MLP neurons of a small language model. Each row is named by its layer, matrix (down: output weights) and neuron, and shows model dimensions 32-127. Each number is 128 + 32 x the weight over its row's rms, rounded and kept within 0 to 255.
After each neuron's rows, "raises" lists the tokens whose logits its output raises most directly, leaving later layers aside.

L20.down541 [123 137 118  76 182 121 137 115  68 150 134 108  99 153  86  73 106 151 154 158  97  98 169 146  74 103 134 112 109  89 125  93  58 128 114 121 236 155 164 106 116 131  99 129 130 125 171 104 162 153 139 113 158 158 116 145 135 152 114 139  94 164 124 135 100 129 114 136 142 150 141  64 118 180 117 137  83 158 155  76  60 196 187 183  88 173 126 180  90 148 111 104 129  98 111 110]
raises: ".", ".)", "″N", ".\"", ".,"

L20.down563 [148 149  81 115 134  83 119 160 151 137 135  93 115 122 158 120 167 124 149 166  81 119 157  90 123 104 146 176 152 111 122  47  54 120 156 122 137  67 131 102 126  66 171 162 188 118 141 206  72 117 138 144 125 122 130 101 153 110 137 166  91 133 126 155 116 110 110  99 159 178 127  92 128 128 118 162 136 154 126 135 122 171 128 110 101  69 163 198 161 110 118 112  70 141  86 148]
raises: ".\n", ".,", ".\n\n", ".S", "."

L18.down59 [140 147 153 177 172 210 154 122 171 163 156  94  78 147 130 174 140 107  83 137 133 166 154 134  85 128 108 139 126 121 144 156 119 145 113 109 153 149 166  97 145 113 138 151 125 152 154 131 138 132 191 151 109  83 108 131 145 184 138 136 141 144 162 179 158 154 181  99 131  94 162 127 121  93 130 150 145 120  67  85 138  97  80 130 174  96 101 141 142 142 153 134 141 156 108 163]
raises: " In", " He", " This", " There", " They"

L18.down714 [106 100  90 134  65  58 117 134  75 144 157 156  94  84  86 114 131 199 247 118 146  99 145 172 121 132 135 126 136 136 107 152 139 136 124  97 140 124 155 152 145 144  67 154 152 185 141 173 175 164 178 141 102  74  92 185 184 130 134 165 140 114 181 158  94 158 161 122 151 151 161 100 107 118 124 106 118  68  88 113 106 133  69 126 137 168  79  96 111 104 129 127 138 118 140  91]
raises: "ited", "iting", "ific", "en", "itation"

L18.down963 [216  97  83  97 151 168 134  97  98 131  88 124 137 103 124 132 105 155  90 142 117  91 117 112 140  95  89  82 127 101 140 139 203 122 136  88 162 104 135 113 127 110 118 122  82 108 161 101 108 175 139 162 140 108 101 172 181 103  81 153 134  92 106 131  78 157 137 139 160 120 104  95  52 196 139  80  83 107  92 124  71 143 162 148 115 140 137  71 123  92  59 122 129 181 154 124]
raises: "to", "ted", "ts", "te", "ta"

L18.down953 [146  83 137 152 132 128 179  76 117 141 123 110 108 123 114  92 128 126 120 173 122 198 168 151 123  58 153 144  97 126 134  81  80 141 168 110  87 104 102 110 141 123 148 121 186 160 111 129 129  82 143 134 111 167 120 117 105 101 115 141  88 115 146 137 157  73 128 122 136 171  72 104 101  74 114 126 115 101 148 118 125 127 127 127 110 136 128  68 147 117 211 103 155  54 178 137]
raises: " six", " $", " five", " ", " eight"

L6.down1009 [177 142 115 142  62 126  36 146  91 136 152 176 164 103 116 149 142 193 125 120  95 142 131 154 108 130 128  91 151 116 130 161 139  96 146 129 127  98 126 127  98 123 138 167  90 107  52  80 162 150 123 146 113 213 156 127 161 126  94 137 131 141 172 118 214 152 116  42  99 117  67  98 152 116 189 130 155 115 110 149 105 114 141 149 153 125 101 130 133 119 145 140 146 138 156 103]
raises: " own", " original", " previous", " former", " next"

L18.down1149 [125 136 109 139  79 143  91 128 137 116 111 119 112  90 149  78 176 128  86 150 106 126 114 148 172 139 174 125  75 125  94  72 135 145 141 161 122 126 120 144 125 130 195 147 146 152 147 145 123 168 151  70 109 102 113  98 101  86  88 128 142  72 137 152 197 144 116 129 134 123  92  91 147  79 141  94 106 133 137  77  98 122 131 111 180  92 139  53 159  45 167 179 181 127 219 147]
raises: " seven", " six", " five", " four", " ten"

L20.down1000 [176 129 109 147  95  70  94  85 201 142 132 154 117 120 117  75 109 131  73 156 157 139 122 139  77 190 152  89 125 122 105  95 103 204 112 109  50 206 156 140 119 177 125 139 141 128 162 152  96 113 144 120 112 145  77 130 148  46  98  99 121 117  88 142 136 131 101 150 123 149  87 140 147 107 112 114 125 144  91 148  89 153  84  92 137  86 110 120 145 106 159 128 126 142 158 119]
raises: "ets", "akes", "ates", "ells", "ows"

L20.down387 [ 97  30 192 118 154 149 119 132 105 126 114 156 101 109 165 135 151  92 147 107 144 177  92 107 128 141  83 102 134 107 181 167 146 116 150 149 107 192 154 123 175 167  53 119 143 104 137  96 165  90 150 107 151  86 126  98  98 145 146 135  95 105 113  96   8 147  36 124 136 112 136 208 136 120  80 174 142 134 143 141  74 112 102 168 167 115 188  76 116 137 180 117 118 118 128 143]
raises: ");", ")", "),", "):", ")\n"

L20.down261 [144 130 137  98 169 152 134  86 135 127 142 141 106 138 129  88 163 190 117 150 173 201  85 138 122 156 133 112 116 102 133 146 200 120  94 147 148 107 119 148 141 163 119 119 144 108 134 140 121 151 123 168  92 134 113 147 148 109 175 129 128  98 101 121 176 120 128  93 141 142 131 148 157 141 127  86 152 110 140 128 109 133 162 122 115 144  91 105 122 151 133 143  77 148 122 163]
raises: "193", "194", "195", "197", "196"

L18.down741 [ 92  91 114  50 129 130 137 106 120 153 155 166  97 106 145  71 108 157 116 107  98 121 164 145 150  81 153  86 143 135 141 125 145 108 146 161 134 102 162 116 109 115 166 117  59 102 148  97 154 126 109 175  96 100 127 144 152 130 114 110 164 104 103 118 136 156 174 182 184  94 111 126 151 145 168  97 174 167 111 203 137 142 164 156 146 100 139 145 153 100  88  45 111 154 122 151]
raises: "ts", "ty", "t", "ta", "alt"

L20.down402 [151 112 117  91 189 119  79 126 148 118 131 142 122 100 115 137 149 125 175  78 181 157 116 123 136 166 124 116 184  34 111 104 137 122 138 157  81 123 109  61 134 160 127 103 160  97  84 102 103 136 129 179 125 153 105  51 109  59 171 128 159 124 141 132 144 118 164 151 109  83 142 167 186 178 137 127 212  84  81 190 119 133 112  94 140 160 110 106 144 164 165  92 157  93 114 123]
raises: "us", "used", "ians", "ian", "ath"

L20.down836 [148 148 131 148 142 154 131 127 162 156 148  87  98 115 125 149 130 167 165  86 125 127 193 128 134 109  81 118 139 131  92 160 133 197 120 128 123 134 131 149 131  51 151 124 146 131 122 181 136 159 145 199  65 176 107 181 182 120  91 132 155 180 157 139 150 142 163 151 168  92  92  96  94 110 133 145 102 130 133 105 131 128 123 112 117  70 108 123 113 131 190 141 114 102 115 172]
raises: "ed", "ign", "ip", "hip", "ep"